python train.py --hidden_size=256 --norm_place="pre" --norm_eps=1e-05 --bias="all" --init="normal" --init_std_o=0.0311 --lr_mult_o=4.0 --decay_fraction=0.752 --decay_shape="square" --doc_mask=false --dataset="wikipedia_en"
MLP neurons of a small language model. Each row is named by its layer, matrix (up: input weights) and neuron, and shows model dimensions 96-191. Each number is 128 + 24 x the weight over its row's rms, rounded and kept within 0 to 255. Numbers have three digits each.
After each neuron's rows, "fires after" lists the tokens most often just before its 100 highest values on Wikipedia text that the model never trained on.

L3.up188:152107140143151145160110166170165143080132149083107094138099144108110106126109134133124142104129163070138102099114125137166102130119114111160086126101104110151143142123162094110117172102153178109124109110096069090147109107162111165156103118147140127121135167173124090115140113131101132124
fires after: ".", " \"", "\n", "-", "\"", "\n\n"

L3.up997:096141105073133174096142156132111158096110138110151110124133095174127124111119116127130150090125111123130151119121128103113129119125126150111117109137118093147128122153129170100149134117129093126104128110118106113129139162151139106127107148202141116138150168071153139132126115164134138166
fires after: " m", "ar", " M", " P", "om"

L3.up347:148107153133098107152119126098112116138130103105177141132145138113132106104135140096134128138089111123156152118128129135124150113150092145130120154157154114147106114105164142129138134100128116094162149100130123142151145082083153127082099114127154082123148112102137133137138137138162147114
fires after: " B", " b", " s", " m", " ", " w"

L6.up390:122170121142122116072122149135084135094136104144114117135100155109135087112138115126151144143133134126098126144106127124129159165138131175156151104153132145119101122143151137156140098131112163156109134150092102108130142123171125114100122163135113114163104122119090078161137141120127125061
fires after: "s", " cons", ":", " ex", " m", "a"

L3.up1020:068114129098126163109092163133077125149174114110113155108138097147125109138114104132173132148102156106103080143144133082133156132155149143139148132173120128119140128117117162147132121107162112130148118143104189151149139109159067142120148099121128127156129184135126145154104154166090181130
fires after: " E", " Al", "A", " co", "y", " t"

L6.up957:103157117161120096103158144145135109127201131141106167158122150119143136114142110137111090164113101131152152116152125115135162118133093143140144088082143129099122102129157157128137093077175155116151116121088159140149166139125145150115086142128088163153120133126125129082106138155089142175
fires after: "ed", " m", "ar", " t", "od"

L6.up75:164131152136087113158104111119169101133141125156119177095157143138131135144136151123134136120135080141114133109158148106130090113123135133128091120157100118102113097129149183148104118109131114122150119134154122131118161122105076127110134163123175081114127151143130113137115124091136168096
fires after: "s", " B", " was", " kn", "es", " s"

L4.up656:101141139116128130076097153122152103151147133080145104133122105152126090168105166141139132140147137121122144113120134131085115152099148138127114092104148151151110105095102100132125108107170143108154140091131142143136117129097143162160092152118111156119173090112138106154125121117152107101
fires after: " ", "s", "0"

L4.up225:115129158072146099107116126196117156161143138105104130181148109129118104103156106126116130105119089116128102152128143077127116123153174157108129138159110140130151130093103129107070129150154114135147138150123139147172150127121127113139139109128101115154112177130170125101143095115054127117
fires after: "A", " Al", " A", " Ar", " Y", " J"

L6.up38:130114122114114142146150085096136155124147129140138118157129139145146106106138128121130163108096161116110141130126138129148137167103155129122109106141087083148083109143085137113111090097121114140088176134146146152151145155121135092142105150164103124132151180129171123128104197109133113169
fires after: " ar", "S", "ren", " G", " d", "c"

L6.up382:111106091121148124194178172130129142115129157087126143147125150122118150125184105126114120142167103109115139134099101126143138124115105117108137097173142101084120122094123115093134130114123130188146107112114157092106163125115127117096147120162121092091119100133084122165100128127169149164
fires after: "oin", " V", "ir", " v", "ic", "oun"

L6.up946:084136104186125091106137134155130168121123137129134158142144149061122102129151127088037172128138139135128099108107118173117129137105117145087126158111150114096095152125133116177132141158130137116129122166143131113142170152116153165102093119108115156114116099092156139146130161118135131123
fires after: "ad", "ced", "b", "ed", "orn"

L2.up936:122156123148089120095151108131149131131101135147156187079159113125120125143094090155115123149162122063149146120123146126111139114130161113088129114169151144112136141106124140126127134134116144101117146094138101147143122097116087137113135129094126118137142160124155102154157121134132142113
fires after: " p", " pl", "t", "ac", "ign", " first"

L3.up130:101119093110107131068132081138142133159128144127118128129136182133146133110111119153099165124157138119148167148142105097143143115137127108120091165130131176161139140123135142118145147140162108128169148078122128082167112153133120118133131074140123130151160106127143063105143139105125135109
fires after: " d", " D", "d", "D", " T", "ver"

L3.up28:139127117093160160146093152125105160123148144109118121103129135139128108098190134119112115115126152116088116128146124087126072133132126121123159153112170128126132146108173122107095129139140137106147132125138170112146142154115145162150148141116111119103153128122162105148119102193168129094
fires after: " |", "-", " co", " st", " e", " New"

L4.up79:103113130133133126113091138144140183130173147124136157101110149132140125128134151130131147128140134125107099136119133070137129125069106096158130161109147136128151139169150154111075137134129182089129086138106162084141146135072125124078120142163148116126133122122136146136093145089146140128
fires after: " in", " ", ",", " E", ":"

L3.up90:148128169091150133144107122092127161130081118090151119171110112108103141116145117071086160122094126128163140100150134101155127179138144118102127089141116130131149140120108132111110160109136130140102147119129117120142129137152123166142123126125102114156145077124131130084105136115116130128
fires after: "et", " H", "h", " M", " m"

L3.up544:133147186109131084166127136098122092100126124150138144125138146092129108126147074125109133158169121141142106106165131095135122121147171154167075155121149129113133115147099156140108136141120105129152134134151090107132130135134133117095092124113125152092102167168112098116130109138102152108
fires after: " cont", "f", " cons", " ev", " Con", " se"

L4.up306:172112143052120092163113127115101129116149135145132127089104106119127133100146098140114118126109127120143115082114140106144170110082154099144141114116100110126116152102135139113134158142157153094146167118117135110116128146175078083126131083150158126110153111133121114114131129130186141112
fires after: " M", "at", " m", "ort", " St"

L6.up202:110112113139103122141092107113109148149140152107093123103127107135092091113166138142085109124151157166164089142120143131099162162171121138099152107126101154118114119115092118152148114162164199136174167125125098190132135123151134152138105135119128122134120162168114155097146135117128109148
fires after: " A", " a", "m", "et", "ir"

L6.up894:131139107122152130111110089108146126093084086085098144136123111088101128134098141111118164175110143157138125064142148060136159132109116155132133085142151172154135174134149101147119124101122133109099129131133095128123107087157164127115120103114133090174157142152128169130076140145125118167
fires after: " in", " M", "il", " In", " m"

L4.up663:154148135162095100088110158121159136141104055134143119153104181110177134102107081092140111124158123113099162122141155148133147123147107128151131098150079147145168091132144113145165094142114097161172135156118090173145169109148116156128172160059131126116143160116154076120105138130122138125
fires after: " Rep", " app", " r", "resent", " l", " ac"

L6.up618:154144124193103098138111077164114121165093155123109145107125132073109126115097109118132154085100161087125104121133126137116069140106107156147145130154112126110120123094110122145164149113132109160116093143132177108119110154125162146130130125127124151078135135145119151102159132152100131115
fires after: "ver", "ib", "b", "ad", "d", "ok"

L4.up1011:146129072161130140140089138154146121184173071109163136161115131160150118144106106127091132130112145143106103135128151116113125095120149123116126145089128167146096141131144139137135121194147142103141093131147117115143127107089157136169134104157129142090117143092167127139108108185143104126
fires after: "l", " L", " l", " Al", " un", " In"

L4.up82:096128150105117166149159167133146136157128171145126125161151147135132135173160132110108103116114112127140110129132160154112137114132127193153120132117097148081121133158124112163153126119117085131187089128111171135098135110120126092122116169113173093106091131160113119133160143122198111144
fires after: " f", " t", " sp", "T", " F"

L3.up986:130123123135126104104111134168112124127150098106107101152125129112185163118140200121157105126130167113148097163131146114165094142151127153119093115139106134122131134094130125186122107149115111112170147104128152131121124117146123127118139156176062131172085138135122114129191152135082091089
fires after: " l", " pro", " ex", " cons", " Pro"

L6.up301:091126142135119159115135120112113169116099166142132097129123136134166108081176167132128127145104134128118126115150119143129149137117107145094114124128106155135118109101128141110097104111134117103109138110121090155118080110100149134096058158104119149123162130134115105139165126137086127131
fires after: " a", " ex", " A", " d", "x", "y"

L4.up3:129110141154114072128115140132144095112095118119148104125124104128147105121105193173125122139148118124167125127127089066129113104089127114136174130119140171154136158109158127148132138124128131087137140094158131139115102143082088100157116157136115125097145118126161116128074076127128142161
fires after: " ", " N", " v", " a", " In"

L4.up339:138141130136169153116132170172096173124149135196166109102095105117160113125100129127107161153131095112132098126160115102152127171132130151132157138150124114121131135135131167089108154133148151096132144143119087114094141131127081126111153089106102128115151107150099146123137106153128125096
fires after: " wh", "h", " h", "O", " H", "fer"

L3.up657:146165129147142158109137082159101167062119130106145114065131126162138138150132162131101117110146129116136119137166151140105146123124166114112104160155121168167162157102141125123139126125096143096134133119106134131140124136118132153141152163144127125098127132127153095167100150136103144107
fires after: " sp", " Pl", " kn", " pl", " f", " p"

L6.up139:129131156210090168142179146098148161135148160126126117136171115104120128124149115124106139166160137099154126156084114129118154135113123113102154135099128108151125108074105121132170088136147159131156161114087127149146125148100119120110127149156093155121097105137113113116139158107139121132
fires after: "ar", "et", " D", " Ad", "ad", "er"

L4.up846:129125110066122130211112125136125138121103140129117129122121114100129109118160119111133140118128115150151106137114080092147116107118127106113085161138148142149123139085135115108131121144158120088186153132138101133131143123094139125104154134109126125099143136091139096127114112142108167138
fires after: " M", " Co", " Re", " co", "ep", " m"

L6.up111:072131144123107166137132106112138120132175150119130114104144151120110120105101157185111122112096136140117119110106106105094096143155125150139134121139098171120124132131103101079121109113134140153158147125084130136097108120126114149119116124131136107087165144120121112178133113132130166087
fires after: " ", " A", " de", "P", " O", "le"

L2.up854:140108096140101084099114109099137188129152169123180127087164155133126111138135133114137129094149122126180124072120100136151119083111080134117124108089140100115081139106126144103142155117119127171135167111116162114117085140095138136145113145141148098107106129119158136095101129141139103101
fires after: " =", "er", "own", ")"

L6.up173:103159117102187089118085119167151141124137115098161109091089102133120118114080129132124131119109118122097142109110154108164119153112117110159134146124107131147131120126109118115188092074138137151162142155167092121161094124151114127134153148115141135110110122183100112106134126140123109129
fires after: " s", " ", " o", " bec", " ex", "ug"

L3.up396:099124129138169140141132139115127123136173159108124089102124127127103123154131129089119171110085130138092141099111133118174076121093120136106128122090148136152142169137140130139137125098100172118135156169114090140145161161143157098104136121122102104136128119096120134162155090161155184162
fires after: " Com", "om", " im", " com", "\n\n", " P"

L4.up175:147147147091099159077111137109131116145130078118158139095138112139163152125091090101153113123104108134103105112125152162159123123172139110151072151127143140116127125177129122096117156079135087140171090104137157129132139129163095140151115150129104130110155136148173122159150112142115163121
fires after: "o", " O", "O", " Me", "ou"

L6.up27:148157157143147120148108113161180117121177126191153134134118123078109157103129095131109155137123160117124153092109114127140111101133159168136132070086114128155151133123105129153135106159164114086112127137086094173143125143125144120123096118117161125116053127127140111123120103109102127129
fires after: "ur", "or", " l", "er", "r", "it"

L3.up264:143093147155120072109107115122143131127158139163131136149172152131139139102123107131172098155147127195138130139115128115138112123147082133153173117116120164154191120107091120106134149098170117111125157122138165139136141152131063133154125153172082089129124107088133137108120152148165111105
fires after: " L", " A", " H", "H", " l", " B"

L3.up213:143081140136136130111128133109138142134114127141157135098137121160160141098130111130149192120071125120108123112146107125130118101164107143154122148120102162148141136103128149144110137139163144136076155144127125138117143192128149085154143181111187129110120170100145162164145112138106141129
fires after: " F", " D", " B", " P", " sp", " L"

L4.up332:154157083067121134099114131116155145111129127103113108099140129144068149140155059066141113131105148120166096131136081096135139131139175107089112129132140141095119093098113132144113134115141173137125132105126117137135109126117160084100113131147127136117127153091131116147080154115167128117
fires after: "ro", " ar", "r", " st", " M", " h"

L6.up94:136134158132119197098118135150115146125120134082137164106101144133156115132140053165115136107096166130094097155075158106115099102139118124149133146109127133170159101165106122072135148114127102153163123108100119102151165165111127219134111131145117096149125125107129123114093152149136132118
fires after: "-", "ced", "a", " co", "i"

L4.up703:101115108122117132138125082136138122140147133110126132125104151115162149139143109121163123134133147167131113130139157118122159117126088144100115136118117128176123121130100089130130125151128142119121143111110107126110158140166110128143127117136127094133127107092128154178125123141086129163
fires after: " M", " m", "M", " ", " P"

L6.up757:100118178136135123142121115121147137113133107104108133093161121147149128092117135105117148176114147102098062167093146079149137087136151140156129146142075134110126134126140092115151131163100139132137144117164176117142109112086139080095133115182140149154184155106116133149117140120108125152
fires after: " U", " ", " E", " A", "ip", "c"

L4.up296:139129119085091140142126110142107121113162117105165159126148106110126139147113140124109130164171139161130140128123118149101161117142113167116123132129090177095102102149066211103097121111093125077118117139106117149128112115123134125132166143098128109137174106093122143152147113112129101096
fires after: " B", "y", "s", "os", "m", " S"

L3.up643:122133128106094174134125142118144153109148117146118128105159142103132092112133185112092103097117118132105112144136099165121110120105118137097161115140135135105126142100155136159129120151170147083061117165143118115116140152122116148090106120130138126104119187121179142149102127106115107119
fires after: "re", " e", " E", " ad", " pre"

L4.up737:164125137134131120087083158113135142145185138162150089111117127127107123083118091122103118132103088177177122118129137120088117131174115159114129078122107101167144103114119147081143144153113142123118147118110174120111121140093074070178124126155146134125138129107090120129172161123122133113
fires after: " r", " s", " S", " R", " O", "ra"

L6.up163:127163142135132140178133139169113149132107110134117085122119106116147142119121106138130149107119103123149146165107115112119102116138163111129148103162120116102135150116118124128130107161126158108116150133171118132126138151106064118116151164110103127168154120140088116077154143149123140102
fires after: "h", " h", " l", " f", "y", " d"

L3.up239:134093153135162096125130154152080142155123121165087112130140125109101122142132092138116134133127127142124104154158085085099134110124174096106138141163134097110116150094152136155110119171103116135175137105109128121155134149104146096122096148152150128133149107119114141120154070118111126132
fires after: " l", " J", " de", "l", " j", " le"

L4.up351:151072142124140137167143090138115097086087099132100141115075127089116091126166130098145137120125143143081135124125148094112117145126130105077159120142159113142150092133124155144125144093108173119127113127160116096154117088138139120115153117129138102151108111129102145093139147116154148130
fires after: " le", " M", "pl", " Le", " m", " cl"

L3.up427:111076101079108115141143078143151133139123134128125095118132153116174117132164191142126110138139136118121137144150116110140104107125071149108104188152145166104132090118118134125171087120102095121121103145140144125153179181125138129140109111081124114116127114149148113098143137136155123126
fires after: " E", " pro", " D", " ", "d", " d"

L4.up203:124085142156143110128135120135153108150124103109110103203153124178123182111123104124111129148134124105131050108143155089123129106142151119113109101112153179153129160132095146097150145086170128121143128123105148144115090163104150122203114135147110121098132120124130114170126138103137128146
fires after: " E", " l", " e", " L", " sy", " Al"

L4.up498:161118135132115132091110138122089144120139100105128139133147141131093098159086160136121135110143145148105063096123129147135170118143086153137106111197095184094139179121135150130128146140143118128125102148128106151128142111123122132085112122126112136160142111137111138140161165111122111099
fires after: " s", " S", "y", " f"

L3.up557:147130095151130113103132101127160124129107136113106120125103126107107115111169125154133151161115156079176109087145129115140114141089116144167119113102131111152106086170159090091076141151153160122142081095151158120142129170120116108129152109134155136150140137140116097080112140098159157127
fires after: " n", " un", " d", " (", " D", " ind"

L4.up66:093115125149089099125172085091132168149149149158088096170097139112119102119174151135123162135142147145147145131130116110135197157120095115096135087099160130154166145111088126122152137145120148149143115105169111155178138110107139089189117116079117152125145135143083132122143099139107170139
fires after: " A", " a", " p", "A"

L3.up261:199129141067109114082163091145113151119129106113138103124068109112118115135142148107116116101129134112150122128128117113111125112120113122090146159143122112128105135122088088118109109131146134101138094111133113143161130149158199106147135163193113114122162137105133145093145133157142119133
fires after: " m", " M", " st", " R"

L4.up655:141122142143130135159067098144146133082168103111186118131143092130135111140120133144159124114127155094125132113132088111143129096128159104122171118149094163145134136161161148152149135127144135110168142140134113113156130135124145134100125119147100123097140127083166156129146136141139117131
fires after: " c", " rec", " d", " ", " dis", " j"

L3.up221:135114152143121142156118142093157130141139091127124082104150150163113113160126106124149076122127104121138109147128160126108148128098139126131085142147118151087112149142081120150122126098134152104169137097145156127121140123141125130136091168084110124107180156102113099113124155087187102086
fires after: "z", " S", " s", "s", "v", "c"

L3.up734:104125126105088092147138117105124101141142117125137110131187119136128159175127158135135122159132126085134155112123142117112130150129118118117105151118102147145111145142147112108135125122148153155164152127166117105137155140191058113100075124146163117109126174121154127094122185158151168145
fires after: " ", " M", " bec", " m", " c", "ost"

L3.up322:090106152105101152081142141110134158120165156163174121119108115151107146199117123156121122071149110110168107094166117164141129126128104132155094120170119140136093123102166141132166125144105127123122115171120144150088155109103080132129147145117131131142119171118108116162095110113146095151
fires after: " sp", " k", " s", " K", " t", " st"

L3.up531:143141146146140156108127149054154160094139118080148156139120065095116152114151113119146145089150124126141138105099207134123123144104133135167081160132126098107115128115146120156142183140094154125118120120141135144128106167118138152136142125128154098101132121139121103137157084119140152138
fires after: " F", " f", "ar", "f", " B", " Mar"

L3.up923:097122095131156133159135082141141152098172146173090107129167148134092143141147065157145128117099108136143103157110152101138146140136179136128113133115120180149145130132075109149126100103099134093162156173122127129153141060131110113161129121137152072148147156146133124117096117136119095128
fires after: ".", " A", "A"

L3.up701:077147164124136150123124140112187143121080101137125139114145169116159139122161177134114120166173129150114104151086118108141129121131170125207142088117104111096137135120134158168090154132101143121153151145126166133152120137092146139129144120109086122104121181108068112149115126114146157114
fires after: "ar", " f", " F", " part", "v", " e"

L4.up99:117157143134126122134129135100162095106129138091093126114164133110147115104125121109132128115136113140136132167167120153158154171181128168122140164130121160095143111154133125145105145101122096139087145119139128093122125195141111108126171116133162122153140126098153108125099181187109143136
fires after: " f", " m", "\n", " h"

L6.up310:140114110152116131103171125115128141153169160112149111135143113130118159105134154136102097155138089126149170135109181157067167133150102175127090108140154095157117129130120139098151123156150156122125141109105142116113134109101141143135095109165113159089124104079127128186127148129189132179
fires after: " r", "al", "w", "r", " R", "and"

L6.up95:142109094093148119135097100148114112124126158075144111160124159135122162163140193185128122110138115132142105113106136145160115099141147122110116125124149104134104127117138141155160093125130116143149137146151128155123117134129102080112096128132110094101101168085133114072116102103139169144
fires after: " In", " ", " in", " M", "f"

L2.up699:144142138113155140094144166150130171073121149129126071147094134117142146152121139107160152117060111146144128115107138115133137170113156168124136103144111105119101147132150145098111108117128123096153135139164118116184119137142143098158097147131117116110139128076133138098107177151134154174
fires after: " s", " ar", " w", "im", " r", "c"

L6.up54:116104121162147164130132153118141152082112117102166091114102106119121145119129133149164103125168101105120147139173132157158139140072133149159113128159156124116135182097134101110136152115104126138164115086093129088139137124130113121138132155121102103131160140095095121089078130129124148182
fires after: " p", " v", "ic", "f", " An"

L3.up552:127135129119093127126106154135136141141120112153129119147140131174177162099151110147165158115109102121150093086134082162116165154178131147129130174121139116180147094126129101135132155100163108093128083114116148099101172117174127115124107162113138117148157097128159107105112155132133093121
fires after: "a", "en", "o", "i", "ou", " he"

L3.up993:099119085120165092145129124153134116100139154134094155125140134133180114148154117093094136131119142172107139101106140117160161131151141128126090133133106115146167136112102128138116176138103176143105156127106162173151159157113090111131127129154168080036130110118130136133123128107110147149
fires after: " G", " M", " D", " P"

L3.up426:093093130117119115201139156113162102143146128159152119135142121111152112129148132139142145137108098158107102091133180109117155178106131123133153087123102114123114126140167126103092136147160153177115122114150146102158134114143161111155152144124116108133147118111117161127139079121097078105
fires after: " S", " K", " J", " s", " G", "r"

L3.up349:173150133096108165160121105130109158156161156148149089110131150115073108096133133076163138128091130136171112104119103145131134123095155165094154144164125132185112139113165117144160113161136134093121074129093115118126131131114112130134152080167149125116123133101141161140134115108148121144
fires after: " R", " St", "t", " r", "at", "ot"

L6.up282:151117128146142141131133127132130133145140148110108123130082126137142139105098097121108146121113110115120100131144164166153106142115108127092170121113103125163165111130154155148152112110126126133114162193155112103179137144120136126113149156104097097134131121142097107164088109130146097078
fires after: "1", ",", "et", "es", " con"

L4.up985:143146132113138135107110115127172134129149122152134190076161156108165147166115110120132148109161120175150148092134076106118075147105147118176098119140110138136133111135139139141099088126106167147126140103154133115152117126136168136087124169135138101154108088133082116178131081118090175137
fires after: " in", " at", " of", " with"

L4.up776:139088111135145134097130136155144168109144110138167121155128142151179133156100116158145169124113144180158100126106130148140152129142152129103118166150101161125149135136100161095114128157148119090123147131159161131136095112137074130195143186136186113143102115101150105152172121166127168134
fires after: " d", " D", " ch", " L", " l", "ed"

L4.up634:140120110079103105103104153155120125099141152150117164157148103129117114142120141128134157173090137170136120119087057155123138137135121118098084109134103127155109148175140127085139128117139097165121123147143173133126092128114180090117089145115130128089150091092142148150152114137179080152
fires after: " p", " H", " P", " o", " M", "P"

L6.up265:072122176122161139129119143090164141123106158062097114087120133152123154131107125142158141092150143093120141045116192154105130150144112146124130148113130122112099114135155117106077113152120137137130148129121140116152125124144145138183127124121105100142132167127139082096138141130154159175
fires after: " f", " ", " s", "f", "te", "v"

L3.up594:121128117119122099140147159138088142138139118122142083105116115129151101126150157105106125143135122166138111095128182126129121144150146089151110106168136160125108121139110120130125112092136141115127088119129105162107150157115129116137117129119095096095169135098102108131156142098201142129
fires after: "\n\n", ")", " C", " O", " "

L4.up883:095126133110109146094105111145120087052147110084135104144104160118087139095107127184134108141115127109105073159107158145114150100110161127064151179117134159194097064132126135137148129125137123061153177143124088121162131154121156156134108153143123136149130118134144119136132147152115112145
fires after: " se", " M", "os", "==", " ", " bec"

L4.up401:140136118129092100126139128087145134127146121130151135152113063115107146126130112121118167116094127124125108146137129141137121141125118115133097145117155164171084115103189121117157163166111171100129111111124153081099155154153096122128132085178161123145127141110137140088139110153087119147
fires after: " d", " D", "\n\n", "o", " m"

L4.up358:100111139175129128090120147160139135117153123146100148192125102107124165114140158159085164108138098106082097188112153094155128108106169133138120127122132119119087134119176120117177100116136131120145099093120118134137107114077152170138147116125145155122125183122166125134117127167139144169
fires after: " L", " l", "l", " f", "f"

L3.up58:142071123137129130148142136158092128111107113173117153119127119161113124146150127127125147183100099135106145157144082134135151091124128101151142122153137118151125153135147115132116098135141146159114160159111106163152121169073123096158103111124137147153139127094165128133114123178094093120
fires after: " p", " pol", " a", " P", "i", " he"

L4.up156:127087171129136117110146177166136150126126135133146136115166138106153107110124138058099109102144109110082186112089128136095120127075088119085142129135111116161073166156113131182144147113085131169138124168168103097168174131129122127125112157166105084105135156115130095119130124117137132159
fires after: "\n\n", "P", " P", "c", " C", "ec"

L2.up152:165146138100131102095102112117134127127147155099149143142112111093129116140134084148133149148108118083143180077139139194145137137126123143130147094100130127160125159162118098116087173145138155131127064122101107111139112155134135158118126135132123114138130167130112135160159098131159112148
fires after: " (", "\n\n", "\n", "-"

L6.up365:124134171122097119140160149092133097110184124126144136086106096072125115139127124135098099095172084134136149137136156096138132154133086145139143107114115098135143129121147148111136130137113152147165138163106097142152134134133131081138132142134151096144125105138174158156144148171105122138
fires after: " wh", "2", "a", " s", " ", "h"

L4.up677:102080137124126124088144123137158177164161067118110128067168143115126125107146158155118074126179146149110112134153116136089114131126155157192116127130198134175146129087072138150132098153126129110166148111128129104168108132123102157126118155099082097125124148083117090093141138141154140165
fires after: " in", "v", " e", " T", " t"

L3.up957:138113142104130126127126153100093120123159094125115087109104115121132144120104124103135123133106135089118136151138048122118095116148104123141158154139128149101164162134092114151148149115162147111068105177142109127118131085108111142126124170059114097120091142168148115139136108101145116146
fires after: " c", " C", " ne", " e", " E", " be"

L3.up306:093150083091113115137127138122129097115143114130154084162109107127151126138080108114116127126127140163121089162091126144162118135098124132132130116104066156113112134132156132115101116194131137122104137132163147103103121105162164122166103124116108082136123141090066161135148152131136074139
fires after: " s", " S", "a", " m", " M", "am"

L4.up1017:134141116097074118155107144118124141100101128148152150097148117138091116112117140133102150165108172110148091126140094128107143154153121163108168133155141126106136092162056128131175140117167136102071092141106126079136170169127113135121128158145103143141156108104160126093105131160159137134
fires after: "o", " Te", " w", " te", " W"

L6.up934:114091127152145178139137134104148148131141116107125092103094084180144125107094116135160115162143150128128166146138075124068088068141088130142122105135150158126146137128128124134127087104135142143154112158107079135122145181116103145142105092175125149133171152067169122145125144156145143139
fires after: " d", " ", " r", " cl", " he", " o"

L6.up591:138096084092124153136091125111151128145131168111153109135108181104078121141105117101116173157086114107132117086154124089086133129149142125083179090095128134147150111149140135127127083104151102123107166122146100136145162134155131133132131144126134129136119098068100165156125123142119116114
fires after: "1", " the", ",", "S", " of"

L3.up832:133142161158108158101145158114133159115133138107130165126123141155143152135117138133152140112115109083157095133102129113141113123160096119151127158127111135104159165143140158129116143098148118141138106114113143142129115157135067085118159120134107146138154134151130153154150124115109152098
fires after: "y", " b", "ur", " c", "ack", "-"

L4.up527:071162154143093105140111086167130124110148099122130135147105131085100122122137120086111121118118052174134144114107190135136124158120141125136131137121061159102122159115121122139119117125151108099089144139108103123080118148118120120131147081129170080130143117126149137146136119168127138159
fires after: " M", " m", "'", "ar", " h", " b"

L4.up507:142164134136117092150141093153135148137158142150165137131101117142151114114123110101110164184135097128143121145100135106116118149118114149131144100090124127129167141131066119134085146099142139136150124131150128160124160132131136104157100202131136130108136124129129085097168123110159136125
fires after: "\n\n"

L2.up230:152120132160122119105151189106169169138151132152138114146128124090114112122132083144119152151121084117161112073105137110157152114108097152107114123083130101109150139118124156126143153048075125159110159126135163096151120106117080129145115146115152135071120166135123139123067126107140122103
fires after: " =", ")", "er", "own"

L4.up914:127127142120096133130114112121113149068141146108160109127142179124120114180096127145154118127153140189124136131142127113118107142138155129127117112090160148152142101168138129133143134138143099123140191134174119142134102148147128154125115138162130130168168122145158157120175135114122086173
fires after: " com", " de", " Comm", "==", " Com", " M"

L3.up785:117090138168113139152129130104100139152126092158099113088165123140127107158125106126131182132154121160152105149117104138125132092108119125095147130122116131125113123170145187127161109136111130148158119141153104078128096078141106139125137129113162129091149138132136148129102081130125177154
fires after: " J", " j", " p", " m", " M", " was"